{"n_head": 4, "vocab_size": 1024, "attn_scale": 0.125, "tie_embeddings": true, "init": "normal", "init_std_up": 0.0334, "lr_head": 0.004, "warmup_steps": 364, "steps": 8826}
MLP neurons of a small language model. Each row is named by its layer, matrix (up: input weights; down: output weights) and neuron, and shows model dimensions 48-175. Each number is 200 + 20 x the weight over its row's rms, rounded and kept within 0 to 999.
After each neuron's rows, "fires after" lists the tokens most often just before its 100 highest values on Wikipedia text that the model never trained on.

L3.up664,206,225,219,198,216,193,185,190,228,214,214,200,189,184,160,187,212,198,196,207,207,205,220,188,188,202,169,199,190,194,201,187,194,213,179,202,176,152,194,242,167,184,210,191,206,192,222,211,196,193,180,197,197,219,204,192,239,181,205,235,198,207,208,224,197,218,191,205,191,208,219,215,198,210,214,174,185,183,216,213,208,183,235,203,174,172,207,198,196,169,159,235,219,223,211,224,203,176,196,207,178,252,242,231,184,207,207,171,220,191,193,248,218,186,171,204,205,199,226,148,206,189,184,188,177,168,244,153
L3.down664,179,204,237,188,196,189,184,235,200,185,154,209,184,186,200,203,153,197,188,226,218,210,218,174,204,217,229,181,204,188,210,216,192,189,201,207,209,184,210,246,202,191,206,182,200,207,229,171,232,202,212,172,205,215,216,203,187,181,183,143,223,208,201,197,199,207,176,169,210,163,195,196,195,187,204,189,193,205,213,217,215,180,222,218,215,225,196,202,188,189,183,236,241,225,189,190,196,195,191,193,195,193,199,174,188,143,222,211,217,193,233,210,213,200,216,173,215,224,213,185,205,222,222,201,190,182,209,205
fires after: " M", " S", " P", "ar", "am", "S"

L4.up382,205,211,192,187,221,220,215,191,177,193,211,180,192,186,186,217,197,252,233,220,209,192,164,216,188,199,231,225,218,158,174,180,184,194,175,198,185,226,199,205,195,194,181,190,182,198,195,205,195,205,187,210,196,215,201,205,200,236,179,221,179,207,174,213,230,169,223,203,205,214,204,229,190,216,218,190,208,196,169,185,201,206,194,192,180,150,190,215,197,181,183,201,184,164,204,194,218,209,174,230,202,177,247,225,206,221,190,172,177,239,173,206,199,159,212,201,192,188,206,203,191,185,188,200,219,192,213,213
L4.down382,185,197,190,214,182,176,257,175,194,202,162,227,198,173,198,178,263,207,207,202,198,172,212,202,194,214,213,197,200,188,152,196,210,213,196,214,188,173,231,212,202,221,219,213,169,206,180,186,195,223,184,227,191,209,189,183,200,192,207,181,167,237,155,178,203,218,204,172,204,216,200,189,238,204,222,218,226,210,197,241,225,177,217,209,204,154,217,207,210,205,205,215,180,194,180,180,189,197,195,201,182,176,221,200,239,210,213,204,192,213,196,171,181,231,189,214,193,212,194,200,187,213,234,200,178,217,208,196
fires after: "o", " P", "ro", " R", "iv", " d"

L5.up547,206,212,185,215,161,227,252,190,177,205,222,169,209,196,222,201,169,222,221,194,208,204,208,174,200,190,191,200,175,200,211,188,176,214,204,193,184,176,191,203,184,189,197,197,188,189,202,206,170,202,219,199,207,212,239,246,209,227,207,237,176,223,177,209,231,168,213,202,210,204,203,181,155,231,208,224,200,196,182,178,211,213,213,204,200,179,191,200,216,158,199,201,186,189,195,191,241,213,201,241,234,178,226,193,196,251,188,166,186,214,171,228,197,201,184,222,168,164,205,232,198,197,198,186,183,206,213,201
L5.down547,207,239,222,217,189,200,170,204,218,212,204,207,177,202,166,216,218,219,171,187,187,171,210,214,233,191,214,180,181,183,172,179,192,178,148,203,192,182,176,208,237,196,200,233,189,235,201,185,209,218,195,210,199,209,215,144,221,207,215,210,159,187,193,192,183,184,200,179,199,229,176,206,209,218,201,201,197,164,218,227,206,225,195,232,192,233,215,222,180,200,177,221,230,224,213,212,197,181,197,219,222,189,180,189,199,187,176,234,194,171,210,236,211,135,208,189,209,191,200,198,220,190,216,224,202,209,192,211
fires after: "ub", "c", " d", " Mar", "t", "ar"

L3.up687,178,251,227,208,179,212,216,201,210,201,207,186,188,189,201,193,205,218,175,183,213,200,186,171,160,171,175,181,171,194,183,202,195,214,188,193,200,159,175,237,223,197,198,175,215,220,200,201,195,225,243,178,208,167,239,182,215,255,185,226,180,208,183,200,202,178,232,213,211,225,177,181,162,209,206,183,200,190,197,191,203,167,207,181,192,214,196,175,184,190,193,217,228,188,244,187,201,229,199,219,198,198,185,232,220,200,193,173,188,224,189,231,175,169,194,219,208,228,195,221,155,202,188,231,197,162,190,211
L3.down687,200,192,219,210,182,189,206,216,204,200,214,202,198,181,199,224,180,160,197,227,208,211,217,209,180,216,224,204,183,220,201,181,240,193,206,176,222,222,171,190,185,204,207,165,186,206,190,193,212,198,212,200,170,208,230,161,169,226,233,203,243,231,221,190,178,210,174,209,186,175,207,204,207,184,227,186,181,199,214,242,190,198,195,160,185,210,191,171,239,198,210,188,221,210,206,211,197,218,205,209,194,196,225,162,196,162,219,206,204,237,204,190,195,186,199,222,216,212,172,176,178,167,187,214,181,230,179,182
fires after: "it", "ic", "0", "in", "un", "p"

L10.up240,214,199,206,201,209,204,184,156,201,224,187,162,165,195,206,181,225,188,201,169,198,173,200,200,195,213,209,201,226,196,154,189,211,160,224,243,210,202,176,231,204,204,188,193,190,190,193,191,178,199,195,206,197,199,212,200,238,197,171,215,182,192,226,215,208,196,215,217,207,189,194,224,195,183,197,201,226,221,185,211,195,155,200,201,182,196,187,226,196,194,218,195,197,171,173,235,161,176,249,219,186,181,204,181,200,229,182,202,186,224,224,194,180,209,210,209,168,199,262,184,212,203,212,202,195,169,214,134
L10.down240,200,174,204,201,213,191,210,206,175,206,199,197,177,269,198,193,201,188,195,213,189,206,167,227,204,203,207,188,206,205,165,216,177,197,200,223,205,181,197,185,195,192,220,211,206,178,187,184,213,209,191,196,202,203,226,217,196,159,176,198,220,180,207,212,182,198,192,220,222,188,235,223,203,201,212,185,263,223,223,202,195,223,185,200,182,194,193,204,248,200,214,223,202,179,200,194,199,197,174,199,192,203,180,187,193,214,192,227,139,199,209,184,192,187,198,184,200,205,219,199,213,207,208,170,218,189,187,211
fires after: "0", "1", "9", "3", "8", "."

L3.up358,200,221,183,161,202,212,206,206,187,241,213,174,205,187,222,194,248,214,229,179,190,209,246,174,198,191,181,231,210,179,157,200,225,178,176,221,233,194,199,241,203,206,209,194,204,177,161,208,161,200,179,183,193,194,207,173,210,192,168,206,187,183,197,205,244,219,204,209,181,203,214,170,245,208,177,199,179,193,199,200,198,176,216,257,198,174,214,177,194,151,162,199,204,201,169,185,189,184,209,217,208,221,231,226,192,212,170,191,181,190,164,197,143,195,223,200,199,248,223,172,204,205,203,182,195,189,203,211
L3.down358,178,237,208,183,221,201,193,219,176,192,222,231,234,201,236,188,197,170,217,176,186,213,151,223,178,193,189,206,198,216,195,176,225,221,193,198,220,207,240,178,179,256,207,213,191,191,188,194,179,185,195,196,218,221,160,196,169,183,216,207,197,190,200,177,187,217,175,182,184,200,230,239,213,176,196,213,221,262,214,205,208,178,176,206,218,201,211,203,212,189,203,201,213,214,189,192,225,180,214,214,200,237,191,171,218,215,178,209,188,205,200,213,196,202,206,212,195,200,183,185,203,223,218,188,215,187,211,210
fires after: " s", " S", " (", "S", "s", "t"

L9.up882,245,207,191,173,178,190,197,207,238,219,200,213,179,183,201,185,193,201,191,190,190,168,213,188,174,173,164,202,201,187,183,192,210,189,220,213,186,189,158,200,180,200,192,190,205,207,212,229,198,232,193,198,194,174,217,204,229,193,177,193,176,191,195,218,246,189,224,209,225,201,190,218,188,198,187,196,203,238,196,215,210,160,190,246,212,159,213,213,178,216,210,187,224,203,202,215,217,167,219,182,210,198,208,206,186,217,216,202,206,231,223,228,218,184,204,188,193,203,222,193,209,179,216,209,187,163,217,177
L9.down882,186,203,197,216,241,217,216,177,165,234,203,169,187,231,215,197,184,196,209,187,230,188,179,213,179,213,208,203,179,185,171,188,191,174,185,206,204,195,191,187,190,188,227,215,200,221,241,202,203,196,187,200,211,161,235,210,202,188,216,164,208,185,224,209,196,231,209,198,242,195,192,200,202,196,235,169,212,185,213,199,183,223,204,187,156,208,196,207,238,198,187,157,180,166,195,186,201,181,205,221,194,190,264,199,201,207,199,212,161,186,213,206,192,182,239,192,185,208,208,187,234,226,220,212,214,184,189,217
fires after: "\n", " |", "ed"

L5.up221,210,195,231,203,205,189,201,175,206,210,214,174,200,204,192,160,192,179,214,214,197,198,243,233,174,223,184,209,167,181,175,195,194,189,198,172,168,196,196,217,191,154,208,225,208,180,189,247,194,185,167,210,207,206,208,197,199,209,198,220,221,226,190,217,218,212,202,204,198,197,173,195,208,212,200,189,194,188,198,200,221,199,213,220,182,180,220,177,169,209,200,196,212,227,187,239,200,210,223,221,226,221,238,192,199,216,217,171,184,177,227,227,187,219,217,180,190,186,235,223,199,158,200,181,178,198,253,199
L5.down221,174,198,208,186,215,229,209,233,207,184,157,223,212,222,200,203,199,189,181,162,199,232,163,218,224,231,215,210,211,228,199,212,180,169,203,243,192,226,192,181,195,196,228,180,240,204,225,196,243,190,254,193,200,230,210,215,219,181,208,203,198,153,202,192,199,198,172,196,230,203,229,208,188,188,189,190,249,225,212,208,198,174,189,222,214,185,178,206,204,218,194,232,191,184,183,191,214,216,172,190,198,205,193,196,186,220,200,194,200,160,206,185,244,213,215,176,208,212,174,219,208,186,178,209,163,199,178,196
fires after: "ar", "is", " S", "s"

L5.up41,217,180,220,229,190,190,194,161,198,227,205,208,206,187,173,214,207,183,226,221,228,188,180,195,216,196,195,201,230,182,160,226,210,177,184,199,210,207,206,197,209,218,190,204,195,167,188,247,166,199,170,208,196,196,224,208,196,194,187,208,223,204,194,207,216,194,186,247,229,188,165,195,170,210,224,179,178,183,190,177,174,157,187,238,171,192,234,194,201,198,200,219,205,196,211,225,213,220,201,240,196,232,210,228,187,214,150,205,219,188,220,221,163,177,188,204,224,199,232,184,201,168,184,214,196,173,219,194
L5.down41,187,191,221,185,209,150,208,170,188,217,199,188,181,177,204,182,193,209,181,187,141,222,210,202,200,223,202,214,210,202,156,184,215,188,205,213,187,183,207,202,212,178,199,182,226,142,213,221,217,204,200,172,219,171,220,198,208,219,231,204,193,214,205,218,171,216,228,205,175,211,188,161,213,185,200,162,199,198,179,185,232,188,186,241,192,194,190,177,195,197,192,210,190,188,171,219,209,227,177,210,218,232,202,221,213,207,191,213,203,186,232,195,206,246,217,183,192,195,208,206,201,201,165,216,225,219,237,222
fires after: "ar", " Un", " f", "an", "as", "ew"

L3.up7,202,242,193,181,175,228,184,211,174,214,207,182,202,199,234,203,202,208,216,207,225,158,204,153,176,164,170,220,185,159,189,248,246,174,186,179,236,204,207,221,156,204,176,198,205,199,232,196,182,188,194,180,154,191,197,184,225,193,172,193,186,218,201,207,228,203,190,221,202,196,212,205,216,209,233,209,204,184,220,175,187,202,184,234,190,213,195,228,218,171,170,169,180,202,204,210,214,198,202,232,213,180,187,235,197,216,182,172,174,183,192,193,139,174,213,220,194,225,210,199,220,220,236,185,219,163,213,189
L3.down7,193,191,211,207,222,199,205,167,209,195,247,222,208,184,194,190,218,185,228,140,201,198,226,238,216,246,210,159,229,265,188,180,182,201,229,188,184,174,232,176,212,194,228,201,195,205,164,205,177,157,183,208,214,192,195,197,181,198,256,218,181,164,176,217,160,220,223,194,181,203,202,217,194,200,196,195,207,240,206,218,218,177,186,203,199,202,203,188,217,211,189,206,209,209,202,180,201,209,170,187,209,204,170,196,227,189,190,207,216,205,220,164,240,177,186,233,227,178,176,215,189,188,195,208,147,216,201,192
fires after: " s", "-", "od", " re", "ad", " S"

L5.up327,187,221,182,203,183,196,211,197,186,246,190,203,190,185,230,187,206,167,214,198,168,202,212,202,222,215,188,214,198,196,163,241,215,177,191,193,238,152,178,195,201,185,229,181,198,224,201,247,176,226,198,171,193,167,217,209,212,234,192,210,181,186,164,172,197,204,207,217,189,184,205,200,192,190,196,211,188,189,211,178,185,219,193,203,219,210,185,205,185,207,188,219,226,159,208,201,184,194,233,215,208,220,189,232,171,221,204,203,201,216,179,184,147,190,190,185,186,248,200,209,198,228,216,193,204,183,198,194
L5.down327,166,191,162,201,224,187,173,150,220,211,235,204,192,172,210,202,194,233,220,192,192,174,214,210,180,208,186,190,176,200,184,209,213,172,186,177,214,206,186,213,171,190,199,196,192,199,220,176,191,151,209,180,222,205,213,198,211,169,172,202,204,178,210,231,198,197,235,197,216,235,182,166,226,178,182,215,207,165,189,201,163,189,212,213,223,176,210,213,245,187,193,227,206,192,212,212,170,199,177,223,156,207,174,166,180,199,191,200,214,202,190,219,205,185,239,176,198,218,219,195,199,217,196,187,212,194,189,167
fires after: " f", "f", " for", "ir", "n", "ig"

L5.up722,177,207,207,217,218,191,181,206,209,201,239,172,182,180,198,206,209,234,184,234,170,159,196,212,192,185,203,187,219,187,183,207,233,206,179,171,180,215,209,204,169,191,174,200,194,181,192,198,219,179,162,181,192,212,211,184,214,191,208,194,207,197,190,222,225,205,197,211,221,175,174,217,177,191,186,216,178,163,182,180,218,201,244,187,195,202,208,252,183,215,198,200,229,168,220,216,186,198,196,220,227,193,198,205,177,230,197,199,231,212,223,223,196,213,189,209,185,211,202,201,218,197,216,207,201,186,194,175
L5.down722,200,204,240,208,244,220,190,195,227,223,210,186,208,206,242,206,190,226,239,157,207,201,179,178,231,190,200,184,204,210,203,238,205,181,219,162,182,210,187,193,225,191,196,203,199,167,216,171,199,211,211,203,201,184,224,209,234,237,213,218,195,190,179,190,216,197,193,237,206,176,218,229,166,202,191,204,240,232,199,226,172,171,220,184,163,186,184,165,211,201,212,215,191,216,182,205,204,197,184,211,165,189,199,246,199,239,181,184,194,205,185,170,195,196,218,176,186,213,206,183,198,217,198,220,178,220,216,227
fires after: " the", " e", "ation", "her", " E", " The"

L3.up866,213,220,190,205,221,205,199,177,207,189,237,159,193,189,208,183,256,217,229,185,166,197,236,179,203,217,184,221,208,176,187,218,224,212,198,225,224,218,156,230,182,205,216,245,223,194,215,223,185,217,199,194,210,185,209,182,191,191,155,227,204,202,205,218,223,198,198,235,183,202,187,186,224,222,213,190,172,158,207,226,178,174,224,217,199,204,213,245,176,191,171,189,205,212,207,204,190,182,206,219,197,197,168,197,173,203,169,176,218,194,200,198,160,181,182,225,196,209,228,155,191,225,201,197,184,206,199,195
L3.down866,196,221,185,171,207,215,208,228,161,201,245,209,207,215,230,202,200,229,198,203,165,178,191,217,219,201,175,189,228,205,172,182,191,224,184,189,253,202,182,173,182,193,193,204,194,174,206,207,176,202,202,187,189,219,204,217,184,220,180,203,165,215,202,164,196,189,227,185,202,187,207,181,189,213,188,241,233,233,228,190,190,199,176,213,208,230,225,209,225,231,183,189,176,227,194,179,210,222,217,209,238,178,175,212,219,222,186,161,183,171,200,241,232,212,204,177,173,174,226,220,225,173,193,208,205,234,170,233
fires after: "oun", "or", "ran", "ar", "g", "r"

L5.up417,217,192,201,205,242,205,197,177,228,206,215,195,163,177,178,199,189,208,163,214,182,162,212,195,210,181,184,219,189,193,184,218,212,184,198,193,188,171,155,266,174,193,173,201,213,175,201,193,182,227,220,191,160,202,213,202,212,188,167,201,176,248,195,191,215,202,224,196,195,210,210,187,207,186,188,178,221,188,217,201,186,164,199,181,201,197,194,207,187,200,196,231,199,175,208,235,181,180,221,243,178,199,210,210,168,201,181,189,204,224,193,188,193,177,196,193,189,202,206,170,184,206,225,231,157,168,209,172
L5.down417,182,171,197,182,200,196,185,199,210,203,194,198,153,180,190,222,198,172,209,215,220,169,206,185,210,199,228,186,245,192,272,221,187,244,180,180,187,210,214,199,226,224,243,210,172,203,187,171,194,191,217,200,180,227,198,208,202,174,225,204,178,184,219,209,199,186,180,167,163,218,173,210,191,198,185,192,196,199,162,198,181,197,202,171,229,209,240,211,170,222,221,225,184,167,184,181,203,180,199,194,203,177,203,198,202,186,212,183,230,202,209,176,212,196,189,197,170,209,192,185,228,158,185,230,211,154,203,209
fires after: "1", "7", "3", "8", "2", "0"

L4.up887,196,253,171,188,174,192,179,220,212,232,196,208,216,198,204,200,220,198,224,185,183,186,214,168,193,175,176,264,208,178,175,186,214,170,204,251,218,209,215,227,192,200,172,181,204,185,224,171,187,237,171,180,191,166,195,184,210,194,192,215,203,210,187,166,210,183,192,224,182,197,197,192,231,220,186,214,188,219,196,147,200,187,194,220,206,210,186,185,172,192,170,188,187,172,182,209,213,150,213,211,188,251,233,213,202,218,167,188,192,204,200,214,184,194,221,206,201,231,214,180,210,180,238,183,187,160,220,173
L4.down887,186,207,226,173,226,189,159,234,225,175,198,219,230,192,200,259,187,174,195,195,219,200,188,251,215,192,209,205,215,242,198,200,193,198,203,204,223,218,204,226,165,209,163,177,226,176,169,216,214,199,211,222,188,225,188,200,180,216,229,200,223,161,181,165,180,216,172,215,209,208,198,236,187,208,247,203,231,206,188,187,230,193,177,185,192,223,193,198,209,183,186,199,212,182,197,204,226,186,189,206,180,193,203,218,204,234,187,222,201,200,204,186,176,178,197,202,226,226,169,219,197,174,220,177,206,203,200,185
fires after: " s", " ", " S", "s"

L10.up427,207,229,204,183,183,194,168,210,196,196,189,223,206,178,205,215,205,233,195,198,212,205,188,209,146,188,146,210,198,178,163,228,207,209,237,206,224,228,206,188,167,214,185,202,201,210,210,210,171,184,184,219,177,187,200,174,206,206,183,213,187,188,191,222,195,197,202,221,241,206,218,217,191,180,236,207,202,210,228,190,241,181,180,220,207,210,200,181,173,212,177,169,211,199,219,196,197,142,175,212,221,173,224,205,178,207,204,200,180,233,216,235,204,205,215,181,201,171,210,191,194,206,234,193,185,186,188,150
L10.down427,186,228,187,216,208,199,204,194,211,208,210,198,193,177,199,208,223,172,199,172,231,207,195,226,214,204,222,200,215,232,208,190,189,206,189,173,221,218,197,185,168,211,218,198,189,180,198,202,202,206,161,213,213,200,300,199,184,211,198,165,196,163,235,229,231,209,210,238,206,198,205,204,226,194,241,152,223,221,190,199,195,185,190,222,147,215,182,191,209,188,170,165,186,211,175,166,210,206,205,202,180,188,240,210,208,229,199,194,171,198,243,203,186,181,211,196,173,177,204,188,245,197,210,190,165,162,177,197
fires after: " |", "em", "|"

L4.up166,220,210,205,215,200,192,178,211,195,183,204,216,211,187,208,220,185,220,204,216,198,208,176,190,212,215,213,225,176,196,210,193,176,165,180,187,185,213,211,171,201,191,195,188,179,219,217,198,179,214,211,187,216,156,227,230,192,226,139,250,168,209,200,167,200,173,245,238,226,187,188,256,172,199,165,227,199,245,206,146,188,191,206,214,213,172,216,204,212,213,196,184,204,178,224,197,207,197,203,207,215,172,229,213,189,209,191,169,209,233,195,217,197,163,200,201,166,214,191,192,200,206,194,209,227,196,193,213
L4.down166,183,175,209,219,163,212,163,235,195,203,202,213,222,180,198,201,198,185,226,220,218,194,188,185,198,195,209,203,181,190,190,203,211,204,192,158,239,218,213,186,219,178,219,200,185,217,216,212,203,210,219,205,218,234,205,197,210,193,185,206,230,200,247,228,168,183,202,159,151,233,163,207,223,208,183,205,178,200,192,245,206,199,217,193,207,198,216,182,221,178,206,231,220,168,194,227,176,202,183,229,178,216,190,186,213,202,189,204,207,237,210,169,191,218,188,176,185,218,216,180,174,215,217,150,201,178,189,221
fires after: "o", "a", "an", " a", "i"

L5.up412,215,188,204,233,211,212,214,206,190,182,206,206,154,187,184,213,190,209,190,226,178,191,183,207,178,208,200,250,219,206,190,205,231,223,219,221,201,188,161,216,182,187,196,191,207,197,202,203,172,219,202,163,155,172,206,193,232,190,196,215,172,196,198,221,201,198,196,209,195,191,218,215,229,169,167,196,212,242,194,200,245,178,209,186,223,199,164,231,192,189,180,217,218,191,196,249,180,184,189,241,195,200,218,234,196,200,178,203,204,225,192,191,191,195,215,201,186,200,201,166,191,199,229,192,185,159,202,165
L5.down412,206,219,193,205,200,181,211,180,192,235,195,225,198,208,183,182,188,201,213,214,215,221,167,210,196,218,198,200,216,194,186,217,202,237,228,219,175,198,191,193,219,224,232,221,169,230,212,198,196,208,202,195,176,245,205,203,202,179,174,195,224,190,190,231,174,224,174,196,176,176,188,211,194,199,191,203,211,180,190,206,196,204,223,222,219,203,174,207,187,205,203,234,214,198,180,223,186,208,189,216,186,226,187,195,207,209,196,203,195,224,184,189,224,201,172,197,155,204,218,165,205,244,176,191,228,186,229,197
fires after: "9", "4", "5", "6", "7", "0"

L5.up177,197,213,207,205,208,224,187,213,217,177,249,205,241,192,213,212,199,244,195,207,182,223,217,140,201,249,194,200,168,191,196,204,227,192,179,208,195,191,168,193,216,198,198,196,200,227,214,208,169,173,197,189,221,194,199,196,209,177,146,216,178,213,215,182,207,195,198,214,205,191,166,209,197,191,180,206,186,210,215,220,190,197,199,221,183,207,198,195,194,238,172,192,193,205,217,226,200,195,179,191,218,217,218,199,199,201,181,173,209,266,150,204,184,172,241,205,213,177,205,192,186,243,204,189,217,174,180,179
L5.down177,218,171,230,212,187,198,200,222,199,190,159,213,203,184,194,206,214,211,186,207,200,185,193,219,215,207,210,197,206,204,250,199,167,238,193,164,199,171,202,211,207,185,201,189,195,230,152,210,210,203,177,174,235,227,164,203,173,210,205,195,207,198,224,224,175,184,186,160,182,218,222,192,219,225,237,183,192,194,181,222,227,196,212,235,186,190,216,174,188,184,174,192,211,240,227,180,197,229,201,198,194,205,200,190,223,126,214,210,190,221,206,213,226,205,178,203,194,188,225,194,228,181,187,194,191,166,221,202
fires after: "ot", "ies", "e", "o", "ia"

L3.up507,219,194,179,199,221,193,209,172,239,180,239,205,184,180,213,195,210,209,210,211,157,209,198,201,214,193,233,206,202,202,191,213,205,201,207,218,207,216,208,207,181,182,186,189,197,145,207,203,198,161,137,201,194,222,214,220,207,197,201,208,198,214,186,238,206,177,204,198,218,211,209,199,197,189,198,184,179,158,174,189,176,188,222,218,214,193,256,221,153,209,189,222,204,200,192,260,200,215,201,243,182,207,245,227,172,198,189,232,229,176,198,217,200,208,227,172,203,212,197,164,190,175,206,202,189,222,211,179
L3.down507,203,205,185,214,192,212,191,156,228,201,190,210,214,181,181,169,210,207,201,224,178,193,231,218,224,239,200,195,216,209,224,194,203,253,173,224,229,229,179,196,207,192,203,180,216,196,196,195,223,166,235,218,201,224,202,200,212,174,228,168,205,191,210,203,207,207,185,180,216,191,188,228,175,182,169,199,184,238,195,181,192,194,208,213,207,200,251,184,218,182,171,229,213,180,190,195,199,202,192,190,203,194,180,187,188,203,181,235,212,209,213,198,231,177,218,215,191,186,192,159,196,196,189,216,203,208,197,194
fires after: " L", " Al", " l", "ar", "l", " le"

L5.up545,219,209,180,172,171,209,225,210,182,199,193,207,211,183,222,192,212,172,221,218,216,197,177,204,203,181,169,184,212,181,217,210,179,208,185,191,204,165,217,204,225,181,207,192,202,185,212,203,173,235,221,205,202,164,269,205,215,251,202,218,191,200,188,207,196,164,198,196,203,200,174,197,153,218,208,222,223,208,189,167,217,184,198,188,215,221,173,219,206,185,199,174,182,181,208,200,263,201,182,208,196,202,205,199,228,215,194,173,202,191,196,197,170,187,187,209,214,236,230,196,176,190,149,186,206,167,242,185
L5.down545,201,214,217,214,171,193,221,207,190,198,192,185,190,215,223,234,191,210,180,201,234,217,201,198,209,212,202,203,179,188,155,221,184,206,206,195,214,210,207,196,208,211,217,216,232,203,178,234,224,196,181,233,186,199,203,195,169,216,225,210,179,181,234,203,204,180,178,184,246,218,175,231,198,215,186,217,209,181,200,197,217,189,198,184,202,208,210,191,201,162,182,219,219,202,157,198,215,178,156,208,195,180,199,176,195,201,182,195,211,218,197,248,193,170,220,197,201,219,180,164,203,171,175,184,206,173,196,221
fires after: "l", "ar", "t", "it", "p", "in"

L9.up91,205,221,198,221,192,214,210,208,184,226,222,174,182,180,222,168,228,202,218,226,215,220,196,184,200,212,188,209,178,211,204,189,236,217,192,202,201,167,192,198,215,196,220,215,205,213,204,234,181,220,247,207,158,178,216,177,204,220,190,207,226,197,140,174,188,214,198,237,174,211,218,168,214,203,188,229,197,204,172,187,207,204,213,176,189,207,219,219,176,191,179,199,217,198,203,206,198,173,197,219,182,197,187,196,162,211,189,216,203,205,176,195,179,211,189,209,212,202,205,203,170,233,245,217,164,216,170,184
L9.down91,169,192,206,175,222,200,200,186,203,196,227,197,209,197,214,245,201,237,181,214,173,203,201,165,187,160,178,226,219,225,185,220,168,217,174,185,174,203,221,221,197,218,217,211,192,195,209,172,195,179,175,228,195,231,193,215,192,199,214,180,205,210,168,209,188,229,207,153,153,213,165,201,207,208,177,218,177,206,203,216,208,197,206,215,205,194,244,231,196,179,200,190,208,226,195,178,211,211,196,165,202,184,209,194,228,192,189,183,209,204,202,250,230,192,207,189,161,196,165,210,212,221,216,192,184,198,208,188
fires after: "f", "oun", "ot", "r", " f"

L5.up400,220,174,221,225,212,221,232,211,208,194,198,219,135,190,193,208,180,184,188,206,180,197,219,218,203,218,168,216,179,203,191,199,223,197,195,182,230,179,184,205,206,184,188,194,191,196,214,212,207,227,178,171,165,162,194,182,215,202,191,213,148,200,204,188,195,222,221,224,194,195,212,218,212,178,158,235,190,174,208,199,212,219,200,194,207,205,208,214,191,223,193,222,221,178,190,210,186,232,232,240,175,222,201,228,182,206,169,211,206,191,202,201,193,179,215,213,200,214,235,220,223,223,174,178,188,187,196,208
L5.down400,219,222,174,185,213,182,197,198,182,183,194,179,226,229,195,205,204,224,250,206,174,222,160,184,209,200,212,187,185,208,163,198,209,191,196,219,178,234,169,157,194,205,198,221,180,225,200,197,220,218,205,212,188,216,204,225,222,176,151,164,205,170,207,226,216,216,175,186,188,175,194,218,217,171,215,209,235,197,194,200,236,201,244,182,195,219,176,203,215,175,216,189,231,205,201,211,170,195,200,182,208,193,238,195,220,228,195,163,180,218,220,177,240,201,223,216,156,211,212,185,193,203,192,183,217,197,236,237
fires after: "2", "4", "5", "1"

L4.up396,198,236,212,208,215,239,186,220,213,149,190,194,202,185,209,218,194,228,190,171,176,218,193,205,184,201,216,200,196,196,163,192,169,197,190,185,165,238,190,184,196,189,165,192,201,221,208,194,176,193,205,172,207,222,229,199,201,210,180,244,178,230,197,200,205,171,215,230,206,204,208,224,167,194,194,205,232,183,205,193,196,224,218,192,192,174,186,197,194,207,172,189,203,200,218,195,245,196,188,199,223,181,219,205,200,199,184,178,164,250,183,217,213,175,195,210,185,173,198,204,207,215,230,212,215,212,172,191
L4.down396,177,198,225,226,160,188,205,208,201,196,175,198,197,196,217,229,230,212,187,176,177,215,181,224,219,210,200,214,190,222,179,188,172,215,232,188,182,184,212,167,182,204,224,209,155,204,191,206,213,206,177,196,189,207,230,202,169,188,207,209,192,211,182,218,207,209,203,161,203,233,194,210,198,225,192,206,196,185,188,221,188,159,184,179,196,210,217,216,176,222,208,232,203,184,238,223,219,216,176,232,189,206,232,197,225,195,189,231,177,249,193,166,204,235,181,219,202,188,209,179,164,199,204,198,208,187,188,193
fires after: " P", "ot", "et", "o", "i", "c"

L4.up469,217,197,196,214,207,202,160,133,196,220,208,202,197,187,200,209,207,206,174,188,176,186,203,195,223,185,192,184,222,196,162,259,217,195,188,245,225,199,217,206,207,234,181,217,195,180,180,221,195,162,134,195,183,212,232,200,201,195,212,186,200,214,156,208,200,205,220,239,234,180,187,208,194,216,197,217,170,163,200,198,177,174,219,220,185,224,202,237,207,191,190,186,209,188,203,205,199,212,210,223,198,191,198,209,214,217,154,199,212,181,234,192,172,173,203,191,194,206,210,213,231,182,179,184,184,198,203,199
L4.down469,181,184,190,183,201,183,190,186,184,234,190,194,181,202,189,222,214,200,202,190,224,199,211,181,223,202,194,179,246,190,196,217,219,197,207,203,186,193,187,192,216,196,197,170,206,214,175,197,159,184,216,190,239,223,199,215,204,192,211,195,209,209,162,208,225,181,203,215,197,201,209,195,166,192,189,229,206,234,198,215,157,201,164,215,203,190,208,200,198,184,189,254,181,193,172,205,187,192,212,203,201,205,221,198,185,183,223,195,194,202,195,183,179,186,208,165,174,228,195,180,207,198,204,215,207,165,206,169
fires after: "l", "ew", "ar", "ation", "her"